python train.py --vocab_size=4096 --activation="swiglu" --norm_place="pre" --positions="rope" --rope_fraction=1.0 --bias="none" --beta1=0.93 --lr_head=0.00834 --warmup_steps=73 --schedule="wsd" --batch_tokens=131072 --seq_len=1024
MLP neurons of a small language model. Each row is named by its layer, matrix (gate and up: input weights) and neuron, and shows model dimensions 64-191. Each number is 128 + 32 x the weight over its row's rms, rounded and kept within 0 to 255. A neuron's up and down rows have the sign that makes its largest values positive.
After each neuron's rows, "fires on" lists the tokens most often at its 100 highest values on Wikipedia text that the model never trained on.

L7.gate58 [118 114 122 134 129  86 168 108 170 130  72 125  96  90 160  74 147 101  89 146 119 138 119 153 160 128 144 145 181 125 114 125 101 111 182 170 164  41 122 132 141 111  88  97  98 138 144 117 208 117 184 189  69 147 127 159 157  82 169  92 139 106 142 195  86 142  84 140  85 124 112  83 194 154 159 147 151  88 138 111 142 104 104 183  99 116 104 154  96  96 138 151 133 116 145 144  71  66 160 125 139  99 136 148 117 136 110 145 168 127  97 150  64 188 110 107 111 121  99 136 191 117 145 137  73 134 160 138]
L7.up58 [128 172 171 153 126 110 147 177 117 107 126  96  88  67 145 154 106 162 101  86  92 105  35 162 155 101 175 136  91  95 189 100 185  80 115 146  90 165 144  78 141 130 180 177 145 124  93 107 172 143 114  75 105 122 117 128 125 111  93 108  38  72 115 124 163 193 159 110 122 145 135 101  78 197 103 171 137 104 195 146 143 138 179  72  74 108 121 137 113 120 107  78  63 134  68 161 135  60 114 151 159 156 124 124  72  95 155 153  95  91 107 104 176  90  66 145 139 110 138  97 101 126 159  91  63  90 141  43]
fires on: "-", "in ", "ad "

L4.gate67 [ 98 125 173 119  62 113 120 155 117  93 103  74 133 183  92 126  84  81 130 160 101 155 103 131 129 136 205  94 210 134 132  97 121 152 158 154 115 131 163 149  88  83 119 100  64 163 147 191 139  91  98 138 116 205 140  79 135 196 161 156 202  80  90 140 133 199 118 133 100 172 150 131  99 121  84 148  93 119  64 122 128 124 126 162 119 152 100  78 149  98 144 110 136 141 187 107 158 181 129 139 137 171 129 130 181 112 106 142  74 114  90 117 187 100 141 182  79 121 117 148 184  55  97  71 120 178 133 119]
L4.up67 [133 141 142 147 116 149  39 172 144 140 155 145 121 134 115  97 120  88 124 187 172 101 165 111 174 130 144 110 155 153 137 137 131 138 156 126 185 112 147 105  88 127  95  46 138 113  99 156  96 141 138 132 120  74 111 142 146 151 117 139 161  52 114 169 147 129 106  95 121 106 132 113 135 103 115 182 155 139 168 146 151 131 111 140 134 129 132  99 104  97  99 158  56  87 173 125  91 225 120 119 125  95 168 177 145 133  98 103  90 148 152  85 112 154 159 131  92 115 105 118 151 154  91  57 130 172 107 103]
fires on: "was ", "is ", "of ", "into ", "now ", "along "

L6.gate545 [100 142 112 146 168 162 117 120 105  77 130 166 163 198 147  61 154 117 151 149 173 127 160 118 135 111 139 132 107 153 104 104 180 105 129 131 141 124  78 123 165 134 130 101 142 143  60 143 133  97 157 202 177 138 163  92 146  76  83 125 186 167 131 155  89 162 154 165 101 128  97  88  89 104 101 101 128 129  94  95 125 202  95 182 209 144  95 140 147 134 116  99 102 143 170 131 153 142 140 128  64 164 184 165 129  77 129  95  94  93 152 133 134 137  85  66 157 100 137 201 173  73  93 185 106 147 136 156]
L6.up545 [154  93 131 164  44 158 153 143 123  82 180 101 125 132  86  77 181 172 131 102 139 113 108 173 136 101 183 113  57 182 156 118 115  80 131 160  97 140  64 168 126 164 119 119 155  86  99 138 119 159  91 118 153 139  37  83 120 193 173 131 147 107 110 152 134  92 125 100 103 153 169  73 161 129 179 123 107 117 110 100 151 197 123  60 156  95 136 139 104 153 172 119 145 126 132 104  70 147 123  82 131 162 112 128 148 124 144 127  91 153  93 149  97 199 117 144  90 118 129 134 163 129 173 134 163 106 166  90]
fires on: "al", "ver", "eg", "er", "es", "e"

L2.gate391 [163  71 139 118 145 139  92 137 140 169  82 108  76 113 135 110 117  91 165 127 100  99 166 112 119  77 109  77  78 125 100  90 152 188 217 150 154 145 103 126 140 169 172 135 136 148 136  53 143 143 180  88 146 174  67 105 156 144 151 123 130 127 111 176 111 105 163 157 141 143 149 102 101 139 107 137 144 169 148 217  66 138 128 109  38 119 138 198 141 121 148 120 109  84 164 126 214 125 112 100 193 148 129 115  97 112 175 102 106  86 133 170 117  79 103 121 134 141 113 108 147  98 119  83  71  70 149 186]
L2.up391 [136 156 143 184 133 126  93 147 176 179 102 133 142 162 114 159 114  39 163 111  85 130 158 104 120  95 140  96 154 146 152  82 126 100 155 147 180 121 137 123 132 150 105 121 133 111  79 108 107 117 122 122 162 180  90 133 129 132  91 148 100 171  51 117 170  93 144 180 118 173 124 126 120 133  71  72 124 138 170 110  95 121 121 127 150  85 121 187 144 141 170 115 145 137 140 180 193 127 129 108 145 195 132 138 112 139 159 119 137 139 112 152 107 119  86 129 156 137 119 114 146  78 101 107 143 182 121 169]
fires on: "10", "13", "7 ", "14 "

L2.gate997 [149  95 149 110 120  60 164 190 167  99 125 151 181 159 122 113 151 110 176 110 169 115 112 142 171 102 167 128 134 106 179 128 103 140 124 115  91  90 111 124 140 114 140 105 135 128 172 146 149 157 132 168 127 115  71 159  97 190 118  75 210 120 144  96 159 164 196 134 155 140  99 152 145 182 142 137 191 151  71 135 108 167 110 102 109 162 124 179 100 114 118  93 108 103 126 116 133  87 137 141 164 171 175 120 138  53  90  67 123 114 119  96 167  92  72 127 104  96 156 177 174 105  89 164 137  90  95 114]
L2.up997 [ 99 154 187 160 107 135 177 116  51  94 117  87 103 141  89 134 108 151 200 110 148 102 148 150 103  99 103 100 137 148 232 114 118 165 116 139 138  97  61  77 147 154 107 161 144 102 198 151 117 115 168 108 172  81  76 122 147 223 101  90 197  83 143  98 145 145 162  97 146  76 110  88 178 217 101 150 149  79  52 147 141 170 138 135 146 138 141 142 108 100 117  85  60  55 121 154 142 132 165 163  95 139 129 120 155  99 139 135 151  96 107 113 184  86 187 132  94 127 124 173 134 101 131 138 102  70 135 111]
fires on: "is ", "as ", "in ", "to ", "on ", "by "

L5.gate450 [147 137  80 123 108 104 123  78  95 141 179  98 137 208 154 100 107  20 112 116 159 139 162  82 122 128 164  94  90  56 106 141 102 126 175 219 107 101  96 131 127 136 124 133 132 153  98  85  89 117 144 155 188 113 142  84 138 182 170 179 102  97  87 204 103 142 145 102 113 161 100 190  68  70 172  91  81  91 140 145 123 169  78 151 105  95 127 146 141 105  96 137 160 100 128 104 150 123 135  89 118 148 117 166 116 153 208  80  98 131 147 150  93 156 107 115 134 134 160 101  91 136 167 152 132 132 178 138]
L5.up450 [ 94 206  87 113 166 143  90 119 165 128 158 130 120 141 171 136 107  98 144  80 182 150 197 118 107  98 103 149  55 112 136 101 164 145 117 132 128 126 195 168 156 128 191  69  86 142 131 126 143 117 138 150 168 168 103  89 107 188 110  51 125 123  59 160 109 126  65 131 149 150 117 143  99 154  65 126  71 160 179 196 141 156 176 106 128 141 166 208 130 174 119 161 131 167 151  98 183  79  98 129  90 124  95 162 145 127 114  80 134 142 131 102 176 180 145 114 156 173 137 125 138 110 115 146 119  69 115 137]
fires on: "and ", ", ", "with ", "("

L2.gate125 [107 116 137 154  90 109 121 159 145 128 151 171 131 101 121  80 117 163 184 106 147 121 122 127 140 108 153  96 111 118 150 100 165 116 140 136 147 113 107 134 144 154 109 114 143 205 140 183 119 161  80  94 135 148  92 125  80 103  91 111 229 142 127 124 131 170 129 132 157 125 179 135 152 196 148  75 120 152  95 144 140 139 173 123  95  91 147 102 171 155 153 158 155 166 100 199 189  91 146  83 129 212 161 122 164 100  98 142 160 127 148 116 159  82  99 165 144 166  88 149 176 108 104 134 155 121 185 128]
L2.up125 [202 129 105 105 146 143 177 143 196 132 131 138 161 115 122  85 165 141 135 171 203 143  78 140 150 125 150 105 105 100 106  42 123 110 105  68 104 116  95 110 157  98 151 112 141 168 189 163 165 162 133 133 115 138 133 174  96 221 115  87 146 158 135 131 146 134 145 189 126 142 109 111 135 197 119 127 148 146  71 151 161 163  91  89 122 163  91 128 157 111  99 124 105  61  93 107 160 112 162 132 101 153 167 137 156 102 113  87 184 175  96 109 131 101 166 124 152 189 170 110  98 126 125 173  87 103 142  98]
fires on: "s ", "as ", "A ", "is ", "or ", "a "

L7.gate950 [135 135 171 134  90 119 105 147  83 122  91 133 138 117 163 129 105  79 111 139  77 107 189 194 148 111 125 162 128 135 135  84 192 157 125 137 144 123  99 148 162 133  97 119 131 144  66 178 108 128 109 156 146 168 165 115 106 100 151  95 155 133 129 126  77  91  89  87  67  88 101 174 127 163 127 148 104 157 118 117 105 181 113 107 114 119  93 174 123 147 102 147 102 126 141 163 142  92 177 119 122 167 116 122  96 116 137 136 124 163 108 183 122 169 112 138 158  74  98 210  82 150 104 107 108 159 156 123]
L7.up950 [114  89 137 113 110 142 151 143 142 152 142  77 145 152 114 169 167 138 156 130  91 138 141  95 131 174 152 111 124 183 157 132  99 153 100 139  64 128 191 145 193  75 103 120  98 117  95 102 168 108  97 190 118 149  59  67 140 149 144 129 151 157 138  98 155  78  99 158 135 136 181 116 153 107 151 148 107  98 114 136 117 164  99 102  74 102 145 130  31 140  58  99 178 115  91 117 165  93 109 154 105 119 143 155  69  98 141 108 184 108 116  79  80 146  80  78 131 139 192  89 127 106 114 119 156  90 184 112]
fires on: "es", "air", "amp", "ash", "er", "ties"

L10.gate530 [ 61 172 123 105 115 149 159 146 158 102 149  94 168 171 118 196 169 111 135  88 131 132 103 132  62 142 146 123 156  41 180 151 169 138 160 130 156  71 125 161 201 144 116 146 118 129 116 137 121 132 116 187 218 131 145  85 133 187 125 144  99  60 132 134 147 116  84 127 163 101 117 113 106 149 138 158 129 131 146 168 134 151 115 124 151 133 125 144 130 160  80 165  91 153 149 127 138 154 127 150 124 189 101 119 107 238 190 178 128 210 163 194  99 170  85  97 115 111 160 112 150 124 164 173 150  87 168 121]
L10.up530 [ 86 101 160 143  93 109 116  93 148 115 140 168 158 185 180 170 122 102 109 159 152 129 148 148 148 149 110 153 116 158 179 140 196 126 118  98 150  97 106 112  97 168 142 123 143  99 107 133  92 149 151 182 168 157 146 119 115  62  77  66 103 167 117 124 111 110 139 122 107 157 113 177 114 122 106 149 143  87 147 129 111 137 166 119  81 172 153 105 177 142 215  86 201 134 166  75 139 182  90 127  71 136 176 155 150 104  46 158 126 145 123 110 134 139 140 129  49 178 134 119 172  79 128 140 121 130 101 160]
fires on: "of ", "and ", "from ", "between ", "with ", "t"

L2.gate215 [154 141 150 175 143 123 107 124 103  96 101 101 141 122 197 100 128 101 134 102  83 132 128  98 177 115 146 152 134  81  89 152 127 106  68 197  86 144 126  88  85 143 152 114 130  99  90 112 193 114 161 154 133 169 109 151 167 137 123 118  99  96 140 136  96 118 124 105  49  75 113 142 157 116 132 150 154 116 149 159 172 153 110 116 144  86 100 117 194  91 118  95 150 134 159 127 110  66 172 159 107 174 167 159  84 119 188 151 106 189 133 162  35  67 107 124 132 134 157 120 168  78 140 106 102 149 141 129]
L2.up215 [161 126 169 142 106 165  98 110  84 103 102 113 110  93 105 120 109 139  87  74 116 172 116  72 169  98 147 146 136 135 108 155 122  75 135 126  87 170 166  85  99 157 144 147 138 117  86 142 125 105 155 132 134 124 109 119 103  77 120 112  90  78  95 170  81 177  94 165  85 152 142 139 202 134  95 139 153 118 126 134 131 150 126 104  98  94 139 126 192 127 149  95 128 149  53 129 188  99 117 150  83 146  95 102 123 144 155 102  98 170 127  43 193 211 128 122 182 138 233 118  78  97 174 130 115 176 163 175]
fires on: "New ", "P", "National ", "in "

L5.gate403 [128 142 157  92 153  90  96 138 127 117 139  77 225 168  80 123 168 103 138 129 132 139 170 115  67 157 119 125 206 134 138 125 159 142 219 206 151 125 146 172 138 106 131 112 136 124  97 159  74 127 119 157  88 115 109 112 150 162 136 156 178 144 118 110  97  80  52 131 134 138  84 171 147  91 143 131 106 124 155  54 105 165 151 130 114 113 119 137 121  66 113 131 126 104 165 110  57 154 135 118 157 173 136 105 117 121 184 128  31 133 152  98 108 175 126 129 107 113  96 162 132 120  74 112 157 203 139 122]
L5.up403 [157 155 113 110 164 140 103 174  91 126 100 117 138 165 123  89 147  91 159 140 205 141 162 179 103 121 133  81 175  66 139  79 159  96  96 156 153 150 179 137 115 166 142 112 124 170 182 133 156 173 162 151 103 163  87 124 126 119 142  97 116  92 169 152 154 143 127 113 142 192 120 144 157 110 106 107 114  85 107 171 132  94 162  92 128 145 122 121 138 101 111 198 142 115 157  42 124 148 149 148 159 208  96 182 109 164 117 116 122 156  79 107 134 131  82 161 149 145 153 133 153 101 137 122  70 123 110 132]
fires on: "was ", "being ", "is ", "by", "Not", "s "

L10.gate745 [154 128  95 148  85 190 141 195 107 122  87 171  95 141 156 164 105 137 125  92 138  91 168 111 138 131 112 113  87 176 166 133 182 168 159 117 136 107 135 114 133 131 167 154 128 141 139 117  25 100 128  77  83 179 104 177 107 129  98 117 157 140 165 119 146 103 114 142 124 165 119 139 151 183  83 115 191 154 113 150 155  94 139 125  82 128 178 132 112 103 192 168 114  95 167 134  97 108  99 169 100 130 152 187 114 133 155  97 119  78 154  36  83  80 167 106 117 163 112  95 120 123  90 144  86 142 137 157]
L10.up745 [129 161 139 109 174 131 143 129 110 176 129 210 153 139 168 106  57 164 158 127  97 126  82 106 173 152 128 108  85 142 127 105 118 166 169  68  95  91 196 172 140 122 123 162 153  82 115 140  65 194 134 142 103 137  66 143 107 135 107 154 152 165 127 174 216 160 117 171 142 149 113 116 155 154 204 111 159 159 167 124 128 118 205  64  92 212 152 178 191 103 129 116 162 103  84 112 119 104 123 112 103  83 138 154  91 125 120 163 131 147 167 158 106 151 124 118 113 125 118 120 130  81 109 129 146  95 125 101]
fires on: "M"